Part of a small language model's weights.
Size: 3 heads of 128, 19.5M parameters.
Architecture: LayerNorm before each block, no biases in attention or MLP, capped logits.
MLP neurons of a small language model. Each row is named by its layer, matrix (up: input weights) and neuron, and shows model dimensions 32-127. Each number is 50 + 10 x the weight over its row's rms, rounded and kept within 0 to 99.
After each neuron's rows, "fires on" lists the tokens most often at its 100 highest values on Wikipedia text that the model never trained on.

L4.up18:50 56 59 46 61 59 40 46 54 58 69 45 52 50 56 61 42 49 30 43 53 49 41 58 52 58 34 59 46 56 47 44 62 51 44 59 57 52 49 50 51 39 48 56 65 36 49 48 44 56 41 55 67 50 58 43 45 42 37 50 58 52 56 39 62 49 42 36 66 49 43 58 55 51 71 54 46 57 56 45 43 58 55 46 39 54 40 47 55 53 54 50 59 24 48 43
fires on: "-", " S", "S", " s", "c", "s"

L7.up1391:45 49 44 57 58 40 55 51 52 51 43 41 49 35 55 46 52 41 49 44 38 60 63 24 60 37 40 48 56 42 68 47 55 47 57 61 61 54 56 68 39 37 44 50 47 63 37 35 56 49 52 51 54 44 74 45 55 35 50 29 55 61 37 47 58 41 41 28 61 49 53 36 51 43 41 37 47 41 51 57 43 52 52 36 56 52 46 50 43 69 52 45 48 48 51 53
fires on: "==", "===", "el", " ==", "==History==", " in"

L7.up921:48 61 59 63 42 38 49 50 46 67 61 44 57 69 31 37 48 42 55 39 30 55 56 47 50 24 49 60 49 42 38 50 47 50 54 46 53 57 43 53 57 56 44 45 43 65 63 61 54 52 54 40 62 28 58 51 50 58 50 39 35 53 50 66 70 46 66 59 66 41 59 44 41 55 51 47 39 31 49 46 59 36 43 46 47 66 50 35 44 56 54 49 42 43 60 65
fires on: "p", "ive", "P", "ult", "imate", "ave"

L4.up540:56 33 45 58 28 43 55 48 63 55 45 56 51 66 45 62 55 74 47 45 57 55 67 53 61 25 63 35 28 50 42 57 65 53 65 49 51 41 47 41 41 55 38 41 44 56 40 58 49 45 38 59 55 37 61 56 45 41 56 47 61 24 61 76 65 60 54 30 55 58 38 51 63 42 35 49 42 48 52 43 70 35 66 40 50 62 44 56 40 41 63 50 44 36 43 44
fires on: "ing", "ed", " its", " has", "'s", " the"

L4.up882:48 55 48 64 40 36 52 56 55 66 56 39 46 41 48 45 60 49 46 50 43 50 54 41 56 47 23 65 32 59 50 40 71 60 34 64 33 63 46 64 47 47 38 46 43 42 58 43 71 65 53 46 50 26 46 53 57 51 31 47 54 37 50 47 43 68 52 48 45 41 40 48 64 53 38 54 47 49 45 39 58 60 40 47 56 49 48 59 57 52 35 40 56 56 60 34
fires on: "ch", "n", "z", "b", "s", "ver"

L4.up160:39 73 43 64 40 55 53 31 45 60 59 33 40 50 61 51 56 66 43 38 48 48 57 54 53 56 71 33 55 35 49 47 37 51 58 48 39 66 46 50 61 50 52 43 56 41 57 42 64 50 48 46 56 60 66 49 60 49 54 43 40 37 52 59 37 46 45 33 56 40 60 51 49 43 40 52 62 37 36 49 44 33 72 40 36 61 66 55 43 49 45 50 42 25 46 39
fires on: ",", "s,", " a", " one", "y,"

L6.up206:36 39 44 36 47 78 48 65 67 51 52 41 43 33 31 57 49 56 57 50 34 49 71 47 51 37 50 51 55 51 35 46 42 64 46 60 47 49 59 56 54 44 45 33 49 45 69 41 35 61 46 56 65 46 55 52 63 53 39 39 60 47 36 45 27 68 57 28 43 51 48 41 51 54 55 61 60 19 66 58 53 42 71 49 57 51 59 53 25 62 39 40 51 53 39 68
fires on: "th", "u", " st", " ===", "===", "ate"

L7.up99:45 53 50 43 52 49 42 44 58 33 57 59 49 37 42 48 47 44 53 31 31 44 56 45 54 41 46 57 48 47 47 27 43 71 50 39 51 38 51 49 56 36 47 38 55 25 51 52 71 65 53 41 50 52 61 40 44 54 55 42 54 48 46 40 54 46 51 47 57 54 34 53 51 49 38 49 55 51 58 42 52 42 58 46 44 66 59 59 52 55 42 55 42 51 52 31
fires on: " G", "g", "em", "alf", "il", "ion"

L4.up330:57 50 59 57 47 49 49 55 70 66 69 56 57 46 54 56 69 70 46 41 47 32 41 47 64 46 45 54 50 42 46 56 49 38 38 52 47 60 57 43 63 42 45 54 36 50 47 63 35 42 38 42 49 55 57 45 46 49 44 36 53 50 56 57 49 58 29 50 65 60 55 44 62 32 44 31 39 35 36 60 46 45 49 43 47 58 58 47 30 35 47 42 45 26 51 51
fires on: ":", " the", "-", " |"

L4.up905:28 54 52 48 39 59 50 43 67 69 53 71 51 39 63 53 46 52 31 45 37 35 48 43 53 52 26 65 41 64 49 58 38 65 49 46 37 53 47 68 33 38 56 51 32 47 55 36 66 58 65 42 63 46 55 65 50 58 44 41 44 65 42 59 39 67 56 50 58 40 52 60 54 36 42 62 47 56 31 57 42 43 66 55 40 42 44 56 56 49 60 39 40 50 23 50
fires on: "k", " K", "j", "enn", "K", "l"

L6.up1480:52 53 47 52 75 55 42 47 47 57 48 67 56 42 53 54 57 66 61 46 42 43 76 47 57 41 62 56 49 47 45 57 40 63 36 59 46 55 52 42 53 58 52 50 46 41 62 47 53 72 59 53 41 51 52 51 36 47 38 47 41 67 59 37 48 58 39 61 53 46 55 52 70 59 55 55 39 64 54 40 48 43 49 55 35 47 39 58 46 52 58 44 39 40 44 51
fires on: " |", "en", " host", " Mart", " port", "ent"

L6.up1365:41 59 45 55 70 41 51 60 70 54 62 40 47 41 38 44 57 70 36 17 56 30 45 57 54 33 45 47 36 51 55 52 31 42 34 51 45 38 34 63 38 50 50 41 55 42 51 53 47 47 65 47 60 47 43 59 59 50 53 52 51 52 40 67 64 66 52 52 35 47 43 45 59 47 49 68 62 49 39 36 58 35 48 42 45 65 64 41 35 40 66 46 40 45 58 42
fires on: ".", " |", "s."

L4.up178:47 55 45 47 33 43 60 48 49 45 48 39 35 62 50 61 49 64 53 34 32 45 67 56 44 33 55 58 46 34 63 38 54 44 32 39 49 36 43 40 39 57 46 50 44 43 65 52 65 58 47 35 55 42 50 56 48 39 56 44 57 58 46 54 57 40 68 48 41 42 39 46 59 59 42 58 54 47 47 46 52 48 55 50 45 50 54 55 31 33 63 49 29 52 41 38
fires on: " |", " ", ",", ";", " Q", "\n"

L6.up734:38 66 40 44 40 30 56 52 76 55 47 52 46 45 46 49 34 62 40 40 55 52 51 51 53 33 66 72 40 36 52 61 46 53 62 48 46 54 39 70 53 44 48 47 29 49 60 58 56 49 53 53 51 55 55 39 41 51 43 44 61 31 59 57 43 74 48 45 59 54 48 45 55 60 45 43 52 54 51 45 57 59 45 41 49 46 53 51 51 46 65 63 30 49 52 50
fires on: " D", " d", "\n", " (d", "D", " (1"

L7.up678:55 60 52 54 51 30 48 58 65 61 51 69 40 48 43 46 46 66 57 59 54 48 53 47 50 25 52 54 30 40 42 57 50 45 28 62 39 51 51 49 43 60 50 48 57 37 49 46 50 50 49 34 49 48 62 50 30 50 57 65 50 53 51 62 61 80 62 46 38 44 42 56 55 44 45 42 55 45 26 54 52 50 43 60 48 48 58 38 35 36 59 37 35 42 21 41
fires on: "%", " ", " as", "?", "ul", " |"

L6.up1456:34 63 71 47 56 55 54 57 56 46 40 30 55 44 41 60 40 54 34 46 61 47 59 20 36 55 59 45 33 51 48 33 36 47 52 59 56 52 47 54 44 50 39 46 50 47 50 60 74 53 56 52 53 45 35 45 51 24 29 38 42 65 45 70 32 63 36 41 41 59 49 36 49 45 51 47 51 62 34 53 61 49 27 54 61 55 57 46 26 54 56 56 61 44 38 61
fires on: " Le", " chart", "e", " squ", "lo", " C"

L7.up1010:63 54 56 39 66 36 66 63 56 59 44 48 44 43 58 51 72 69 48 42 63 51 48 44 52 35 39 49 42 47 45 49 47 46 33 59 47 62 54 51 41 52 40 53 60 56 50 54 39 54 57 54 47 46 36 48 54 33 55 45 48 43 41 60 55 66 55 41 49 41 64 62 64 34 56 51 45 51 40 34 60 58 53 45 39 58 74 32 41 31 63 48 55 50 54 53
fires on: ".", "==", "a.", "s.", "s=="

L6.up949:48 59 62 48 60 60 61 48 74 53 44 46 55 48 40 61 59 50 30 22 55 48 42 58 63 57 55 61 49 51 56 48 60 56 59 47 44 70 38 54 51 57 52 31 43 23 42 43 80 33 35 54 46 57 65 36 60 50 53 66 47 42 47 45 52 60 51 38 50 50 59 55 38 47 54 55 64 41 45 53 54 52 54 45 55 64 62 35 44 59 56 47 51 47 53 35
fires on: ",", "e,", "es,", "ing,", "s,", "y,"

L4.up645:49 58 57 51 67 54 58 37 46 48 34 56 33 49 58 54 57 48 46 40 51 55 48 61 58 53 43 50 41 51 46 41 55 67 40 44 40 53 53 62 44 43 65 39 34 42 60 34 65 80 38 57 53 25 56 39 48 35 51 32 36 37 49 58 41 46 45 28 33 41 26 46 49 45 48 66 47 77 39 57 50 33 45 39 44 48 62 54 47 48 31 54 50 48 60 31
fires on: "ch", " as", "and", "du", "b", "k"

L4.up111:37 56 54 53 48 53 52 56 66 52 45 24 51 48 50 45 42 54 25 48 28 43 50 50 54 61 46 71 44 59 43 54 52 58 54 48 53 48 34 58 51 54 60 46 40 43 51 37 51 53 46 42 63 60 51 57 48 48 60 42 50 52 41 44 58 47 34 45 67 27 50 61 47 41 60 68 58 42 46 63 66 53 54 56 41 65 43 52 50 55 55 37 40 39 59 48
fires on: "s,", "s", ",", "es,", "er,"

L7.up617:52 44 39 44 59 59 46 40 49 62 54 48 59 38 61 52 43 52 55 48 42 48 50 39 57 28 45 48 45 49 46 46 45 44 44 52 52 57 52 58 42 52 43 68 48 53 46 58 55 46 66 25 38 48 59 53 55 53 41 59 65 48 48 55 48 55 38 49 64 50 45 45 57 54 59 48 49 44 55 59 50 57 47 34 44 43 42 43 50 42 42 43 53 42 47 59
fires on: " |", " 2", " 1", "é", " T"

L7.up641:47 45 57 58 70 40 70 55 68 65 51 46 46 36 42 58 54 87 58 55 62 50 52 64 71 50 70 57 55 44 40 55 50 56 46 62 58 54 45 35 60 57 57 64 37 40 65 60 50 43 62 50 65 42 39 69 53 67 63 53 55 33 56 40 42 63 57 53 43 62 54 51 68 53 51 51 59 41 51 42 46 32 58 51 55 54 58 34 38 41 49 31 42 35 49 34
fires on: " |", "-", ";", "."

L6.up621:30 59 50 38 42 33 50 56 51 67 64 36 42 30 49 40 55 50 35 41 46 36 53 34 64 33 41 37 48 37 35 54 56 43 49 60 58 43 56 47 50 54 51 35 35 25 67 60 56 73 61 51 55 48 53 60 51 39 42 40 52 57 62 55 29 68 42 48 50 38 49 57 56 50 62 52 53 57 54 50 61 60 44 65 54 56 57 42 48 59 61 55 50 51 48 58
fires on: "d", "p", "ard", "-d", "est"

L4.up240:47 57 57 25 41 32 65 55 68 49 41 46 48 55 47 56 71 56 51 38 41 53 53 44 42 49 61 63 39 46 46 44 52 39 68 56 55 63 47 65 57 40 63 60 37 41 57 45 48 66 36 64 48 49 55 52 34 55 55 61 59 47 45 50 56 66 45 67 47 31 53 49 49 59 60 41 69 45 48 34 61 52 46 51 54 39 61 55 36 39 49 47 64 54 41 45
fires on: "\n", " be", " so"

L7.up1314:46 58 38 64 48 53 61 55 67 66 40 43 49 59 44 54 47 62 41 38 59 44 49 30 45 33 44 58 39 30 58 35 56 54 49 45 41 51 49 48 58 58 46 62 55 59 37 68 53 38 52 38 41 26 50 56 49 48 58 35 62 61 36 61 60 43 53 37 50 68 59 49 58 43 36 55 40 54 46 56 52 55 54 44 42 59 47 55 43 47 45 55 39 47 46 61
fires on: " ===", "===", "\n", "=="

L6.up202:42 44 42 66 41 53 41 62 51 48 66 58 44 39 37 56 50 58 44 48 65 51 62 30 49 58 37 54 51 72 43 47 56 62 37 66 40 65 21 58 51 59 41 61 40 41 66 43 49 53 57 49 55 48 57 51 61 49 47 47 48 47 33 49 53 57 39 46 46 46 38 49 67 41 59 69 51 52 45 61 67 40 46 53 35 47 58 44 35 52 57 56 50 62 64 42
fires on: "-", " not", " \"", " did", " |", "\n"

L7.up1324:36 51 75 69 51 53 52 44 34 56 66 48 38 48 60 54 58 51 58 33 47 45 49 44 50 53 42 46 53 59 50 35 64 46 56 57 57 45 66 71 51 34 40 39 30 44 51 55 49 44 40 60 51 50 63 60 48 57 40 43 41 43 63 60 43 52 39 35 37 27 41 52 38 59 59 48 63 43 54 56 38 46 63 60 54 52 53 63 44 42 50 60 70 41 51 46
fires on: "ut", "att", "re", "u", "en", "or"

L7.up1185:53 48 59 69 49 52 61 53 59 59 53 59 49 41 21 48 52 42 41 50 47 56 54 37 47 35 43 78 47 53 56 38 49 44 45 60 28 53 39 38 29 43 35 39 46 62 47 46 45 56 30 50 49 35 57 52 51 23 54 47 49 65 56 51 53 44 59 35 51 51 63 55 53 51 43 55 52 58 37 32 58 48 47 45 54 44 57 48 49 52 42 41 46 51 52 57
fires on: "==", "==History==", "D"

L6.up1324:41 46 54 62 61 45 63 61 43 68 39 47 58 34 40 52 44 67 31 43 52 39 64 27 58 30 71 50 58 50 38 43 62 46 55 64 42 52 55 51 60 54 41 52 37 45 60 47 66 49 70 50 48 51 56 46 68 47 50 33 32 46 66 43 40 70 50 51 54 53 64 50 58 35 51 45 51 44 49 55 52 56 59 53 43 50 37 45 49 59 36 50 52 49 47 61
fires on: " D", " g", " C", "C", " Cl", "cl"

L6.up535:31 53 47 48 34 48 57 69 66 65 41 59 50 29 36 59 45 61 40 43 40 53 63 20 47 44 61 60 40 61 42 64 64 65 52 60 43 70 37 65 55 39 59 46 49 60 57 66 47 59 39 57 58 45 46 51 34 46 52 31 52 40 49 56 67 62 41 52 45 35 48 31 55 55 57 40 57 43 49 46 64 64 60 51 61 54 43 38 51 46 54 49 45 45 49 53
fires on: "==", "===", "s===", "\n", " ==="

L4.up1106:38 42 46 57 44 53 48 47 77 65 33 56 54 56 67 58 70 68 35 35 64 53 56 55 52 54 51 54 48 40 47 55 51 41 37 38 53 54 59 59 65 42 43 54 43 56 48 51 45 61 45 46 52 45 48 43 31 57 44 50 33 55 47 49 55 58 59 49 41 46 49 50 48 41 37 37 43 45 57 44 66 40 53 50 39 54 67 44 49 40 56 53 42 37 45 38
fires on: " a", " |", "ur", "i", "a"

L7.up912:39 49 41 59 71 44 70 60 59 60 45 49 44 49 61 70 52 52 44 52 41 44 44 65 51 41 40 56 55 29 46 23 43 53 53 54 52 41 56 52 51 49 42 57 54 69 51 43 50 68 47 66 50 57 46 53 61 54 52 54 29 43 58 44 40 42 61 37 59 27 39 51 60 40 43 50 37 39 26 58 37 47 52 34 44 59 56 58 43 60 43 34 55 50 59 26
fires on: "S", "ed", "==S"

L6.up517:35 47 49 41 43 24 52 76 63 60 33 47 53 56 56 53 65 48 44 34 65 55 41 54 47 48 64 53 27 32 43 41 60 43 38 51 47 52 47 65 46 56 53 54 56 53 53 61 72 55 43 56 54 45 53 55 38 64 67 38 55 45 58 58 53 50 50 57 46 46 52 53 55 49 54 46 61 34 41 50 61 55 58 33 41 48 50 61 51 64 41 41 38 40 48 72
fires on: "\n", "ar", " \"", " 17", ":", "or"

L6.up69:42 51 64 65 54 44 59 64 65 43 47 41 36 43 25 54 58 66 34 46 47 55 65 63 59 47 55 57 36 46 42 55 41 46 38 37 56 58 48 39 37 39 56 32 35 51 62 49 52 40 41 40 50 54 48 53 49 59 51 39 55 48 48 46 59 50 49 37 61 36 27 50 52 47 47 60 62 39 51 57 51 40 55 56 35 64 58 51 25 56 51 66 50 45 63 42
fires on: "s,", ",", " After", "ia,", "y,", " in"

L7.up369:40 62 67 44 48 36 66 49 53 44 39 76 39 43 55 56 51 58 41 36 57 49 58 46 55 45 57 61 53 64 45 23 70 58 33 54 68 57 50 51 39 43 46 42 49 28 71 41 49 42 58 49 39 39 63 37 49 44 49 51 64 49 61 43 38 50 55 40 57 47 46 64 39 48 59 51 58 39 53 58 47 49 43 59 44 43 56 49 53 54 56 66 47 61 48 48
fires on: " S", ".", " \"S", "es", "ating", " s"

L6.up667:44 57 50 44 68 53 50 65 53 54 35 51 55 36 45 49 46 66 52 40 48 47 48 43 59 32 48 51 62 31 40 44 51 44 40 43 35 43 31 70 37 57 38 32 56 55 69 46 44 28 50 55 67 51 40 52 65 50 44 31 52 49 44 63 53 63 47 54 39 50 54 60 48 51 48 63 53 47 30 43 66 45 60 53 55 69 60 44 51 38 52 31 53 36 44 42
fires on: "ers.", ".", "s.", "o.", "ia."

L6.up826:31 43 57 43 65 58 43 48 59 56 40 54 61 44 54 58 72 48 36 50 46 41 52 59 59 63 55 33 49 57 42 55 60 38 54 49 43 57 70 63 54 43 36 68 57 36 47 42 46 35 38 48 70 41 46 48 26 50 24 43 45 43 56 70 46 67 48 62 55 46 58 51 62 50 47 50 59 50 39 55 47 41 47 50 43 58 59 57 36 58 62 32 46 40 44 50
fires on: " A", " O", " a", "A", " |"

L6.up1381:48 49 58 65 57 37 39 61 57 52 60 57 57 49 52 60 53 78 54 45 52 40 52 45 45 65 55 71 39 58 48 55 61 50 51 55 51 29 62 64 50 62 46 65 37 55 63 45 56 45 42 47 64 33 48 57 42 52 37 69 55 49 53 51 64 52 41 56 42 65 50 57 60 39 45 57 50 53 47 48 59 59 39 46 48 59 51 50 38 26 58 57 48 55 56 47
fires on: " t", " spe"

L7.up542:44 60 68 53 64 36 66 53 70 53 56 33 37 48 44 60 66 52 55 35 53 39 58 63 58 56 45 56 34 43 56 37 45 34 29 43 36 48 51 63 48 56 42 43 38 44 62 62 48 40 57 48 65 42 46 45 52 50 51 41 62 45 53 63 48 55 62 54 38 52 64 54 40 66 38 65 48 43 51 57 62 49 57 41 49 55 61 45 40 52 62 56 74 47 51 70
fires on: "\n", ".", "a."

L6.up325:47 55 45 58 44 36 49 57 59 59 58 61 57 42 39 62 63 56 40 38 53 51 41 54 71 52 66 63 52 65 57 59 64 43 49 56 48 57 54 42 58 43 64 59 57 43 40 35 46 50 43 56 47 58 66 53 48 29 46 54 56 40 49 35 36 33 46 60 54 63 40 58 42 61 41 48 44 58 49 56 42 31 58 46 46 42 50 62 53 29 54 43 46 31 34 47
fires on: " in", "ors", "arg", "illion", " as", "ours"

L4.up1173:55 55 36 49 47 45 47 53 47 61 49 58 55 35 51 55 67 59 66 32 56 29 51 45 69 55 64 44 57 51 52 41 42 56 48 41 61 56 55 48 52 37 50 64 42 45 57 46 59 64 57 63 47 52 39 40 24 66 54 48 51 40 50 56 47 38 53 33 40 36 39 38 53 36 40 45 45 44 44 52 71 48 52 42 44 47 60 28 55 42 46 61 55 47 44 52
fires on: " will", "ord", "arm", " art", " land", "ild"

L7.up245:39 57 61 56 42 39 49 46 64 56 55 63 46 48 53 53 51 65 49 41 47 36 48 46 58 30 47 44 38 56 39 37 68 47 57 61 49 51 39 62 54 42 52 56 60 47 54 56 67 56 44 42 52 48 49 56 50 43 32 34 51 44 55 66 36 50 66 36 56 48 59 60 61 44 38 54 62 44 60 68 44 45 44 40 46 62 41 32 53 61 62 38 53 37 49 48
fires on: " b", " sc", " S", " s", " \"C", " St"

L6.up1386:50 51 56 65 37 49 43 43 71 57 39 45 61 34 43 40 74 60 27 33 53 41 56 60 61 50 54 43 38 20 43 54 61 41 47 38 44 54 56 63 48 52 50 46 38 47 56 40 34 41 47 57 49 52 49 49 50 43 56 37 63 43 51 39 45 50 37 48 55 37 70 42 58 49 54 63 45 32 53 55 40 59 46 46 48 41 64 49 22 35 43 54 50 34 64 45
fires on: " f", "p", " (1", " |", " -"

L7.up1118:28 52 34 65 49 44 46 65 49 50 40 47 31 44 32 45 60 51 46 39 49 55 51 54 55 33 55 50 59 60 58 45 40 70 48 50 62 63 54 60 51 38 61 50 48 53 50 34 47 42 55 60 65 44 52 54 46 56 56 32 52 66 47 48 51 47 51 51 41 58 39 40 64 45 39 57 62 40 45 49 61 39 67 54 49 60 47 49 35 44 46 29 49 46 47 58
fires on: "===", " ===", "==", "for", " =="

L6.up1320:45 38 43 55 65 45 79 44 31 60 54 40 76 48 56 50 60 43 57 50 68 54 57 40 56 50 30 54 33 37 39 49 61 34 32 46 54 68 49 43 31 52 47 45 42 47 49 40 45 72 64 55 64 47 60 60 44 52 43 59 55 56 45 49 57 47 61 39 69 52 39 48 34 51 50 46 41 45 53 54 50 46 51 50 37 63 54 41 44 47 63 40 35 42 44 58
fires on: " %", "il", "u", " round", "ct", " W"

L4.up616:48 63 52 45 44 64 53 53 43 47 52 32 58 44 70 66 54 48 36 46 58 58 66 64 50 63 55 67 44 58 36 42 55 59 32 71 44 45 53 58 63 29 27 46 53 44 42 36 41 48 44 54 59 37 54 37 34 37 53 45 54 44 63 45 46 46 55 54 56 53 28 46 46 51 68 49 53 51 50 59 46 53 60 62 31 44 64 46 47 73 62 61 57 44 42 31
fires on: "-", " \"", " S", " \"T", " \"S", " to"

L6.up1372:64 56 52 58 43 53 39 50 56 53 35 25 39 38 52 41 37 40 33 29 36 27 53 32 57 29 46 54 52 46 42 33 52 57 57 56 46 56 53 30 45 46 43 44 68 52 46 52 59 54 40 52 52 40 51 52 52 49 33 46 53 62 44 54 57 58 49 33 44 58 55 43 51 44 38 57 42 46 37 48 33 51 62 60 46 46 47 52 56 69 55 47 45 48 42 48
fires on: "==", "L", " be", "at", "b", " =="

L6.up757:55 59 56 53 58 54 48 55 37 45 49 63 46 47 53 56 60 63 57 39 51 57 53 12 32 40 55 39 49 36 50 33 60 55 54 60 53 64 60 60 49 51 23 45 43 49 53 47 54 57 56 41 61 43 51 45 33 45 44 62 39 47 28 70 33 60 35 39 52 54 48 51 44 39 52 56 59 45 47 49 51 22 57 43 32 44 57 30 38 43 52 51 49 42 63 64
fires on: " E", " A", "qu", " co", "a"

L6.up647:53 60 53 53 48 40 46 37 67 55 37 54 35 47 36 57 47 81 43 40 29 55 59 53 63 51 75 51 50 55 42 37 55 48 53 32 50 41 64 44 58 43 48 34 52 59 50 25 79 47 51 51 55 46 58 27 52 30 62 42 42 51 48 64 61 61 44 42 59 48 39 49 41 45 41 69 67 43 41 48 61 46 37 42 52 70 56 43 51 46 58 65 54 33 32 44
fires on: ",", "s,", "nd", "er,", "es,"

L6.up13:43 60 53 63 46 58 41 46 60 45 63 49 43 48 50 54 33 52 46 54 50 55 58 60 49 44 61 59 46 25 42 35 62 29 40 46 32 45 52 52 52 43 55 28 42 57 48 72 57 51 43 59 49 44 40 46 42 49 42 56 46 38 61 49 37 55 46 38 42 33 26 32 48 57 41 39 48 27 55 46 60 45 41 42 37 63 41 38 41 56 45 52 47 53 26 40
fires on: "p", " conc", " acc", " the", " dif", " after"

L4.up907:43 72 51 58 51 55 56 36 66 65 54 42 39 43 35 68 58 56 46 63 43 41 58 54 65 43 57 53 56 45 48 55 28 49 47 52 54 44 45 55 45 50 46 53 57 44 60 51 57 51 52 32 49 32 63 48 48 49 57 43 52 43 49 61 48 65 39 45 48 50 29 44 57 57 41 70 52 53 44 57 55 40 63 51 56 75 38 44 51 56 59 59 53 40 52 43
fires on: ",", "s,", " and", " as", "y,"

L7.up1072:55 55 41 57 45 36 46 51 64 68 59 45 41 39 43 69 57 32 48 43 44 41 45 58 50 45 54 66 48 43 48 50 51 58 48 61 73 73 48 56 44 29 48 71 54 43 38 57 55 48 52 32 48 51 63 52 36 40 56 63 51 29 50 43 38 64 48 57 44 36 45 40 58 57 47 57 44 55 50 73 45 64 34 49 49 41 57 53 33 46 56 53 44 35 46 66
fires on: " St", " 2", " 6", " pl", " 1", " +"

L7.up548:40 52 60 42 63 39 51 44 58 54 53 54 58 33 59 52 49 60 40 46 53 44 49 37 43 48 59 56 49 42 45 42 45 43 49 55 52 49 35 63 51 49 44 58 34 45 60 50 55 70 65 55 41 50 55 29 46 39 43 47 47 56 46 43 38 27 44 58 53 54 52 59 59 53 50 41 64 36 45 67 73 47 49 42 37 59 56 52 33 50 58 47 50 39 41 63
fires on: "w", " W", " well", "-w", "qu", " Hot"

L7.up913:52 39 59 56 60 54 54 49 55 57 62 56 50 51 31 54 64 74 47 54 49 51 42 56 38 46 43 36 48 53 53 51 62 58 34 56 40 63 55 37 55 61 55 59 55 23 59 61 49 55 67 47 51 50 58 46 51 42 44 42 45 56 61 47 62 50 50 38 61 50 23 34 62 68 53 53 40 35 41 54 63 30 59 56 41 47 63 45 34 49 45 23 58 31 58 36
fires on: " |", "-", "y", "ied", "s"

L6.up641:35 68 52 65 37 56 61 56 55 48 41 46 51 40 34 61 47 55 45 52 42 50 70 46 52 53 59 40 35 36 40 56 39 60 39 52 54 47 58 73 34 41 57 45 52 42 47 42 55 38 45 49 58 40 41 46 47 56 51 32 37 44 52 40 52 58 51 41 46 30 46 56 59 42 60 54 45 39 47 38 67 45 53 65 36 59 53 59 32 35 52 54 44 38 43 56
fires on: "===", " for", " -", " from", " |", " by"

L6.up306:58 56 53 62 41 54 44 55 53 49 50 29 37 59 65 68 53 49 54 49 61 53 44 17 48 48 52 45 37 44 39 46 55 54 50 49 56 67 57 68 63 31 41 51 44 52 55 58 38 45 54 56 59 49 45 45 35 53 33 54 36 45 43 66 40 59 49 43 33 62 47 47 59 67 44 40 56 49 36 51 73 53 51 43 49 48 51 59 41 38 45 38 52 47 44 62
fires on: " a", " de", " La", " Le", " A", "e"

L6.up741:32 61 38 51 50 33 47 67 68 71 48 35 39 36 53 48 50 63 35 55 64 65 50 54 67 33 53 45 30 48 46 43 60 60 34 67 47 66 48 45 45 47 46 55 48 54 47 60 61 52 59 59 49 33 43 37 60 35 47 43 48 67 59 36 57 57 44 48 59 60 39 43 61 52 37 54 56 39 33 53 37 46 42 58 55 48 55 41 35 44 53 47 55 62 38 43
fires on: " ==", "==", " History", "==History==", " ===", "|---|---|---|---|"

L4.up709:32 57 51 40 44 31 44 36 49 62 40 61 48 71 63 56 51 51 49 51 58 46 54 52 57 40 49 62 43 54 52 45 62 60 52 28 57 55 61 45 38 55 42 54 48 52 61 65 47 56 48 57 53 15 59 57 40 42 47 44 62 56 65 66 64 57 35 37 38 48 42 46 44 46 37 60 52 43 45 46 50 36 18 48 50 56 41 41 51 41 57 41 56 35 56 51
fires on: " his", "ed", "h", " her", "ing", " a"

L6.up196:42 68 64 50 31 58 64 46 67 57 48 70 53 39 41 54 31 51 32 32 59 48 56 47 49 51 35 64 43 37 62 49 53 42 47 66 51 62 57 47 52 43 58 60 48 36 57 54 67 53 60 50 40 54 69 54 51 38 59 45 58 53 41 52 54 40 63 40 47 21 47 52 48 33 43 45 78 45 58 55 38 46 36 48 41 42 56 51 36 60 68 42 40 49 62 48
fires on: " s", " S", " at"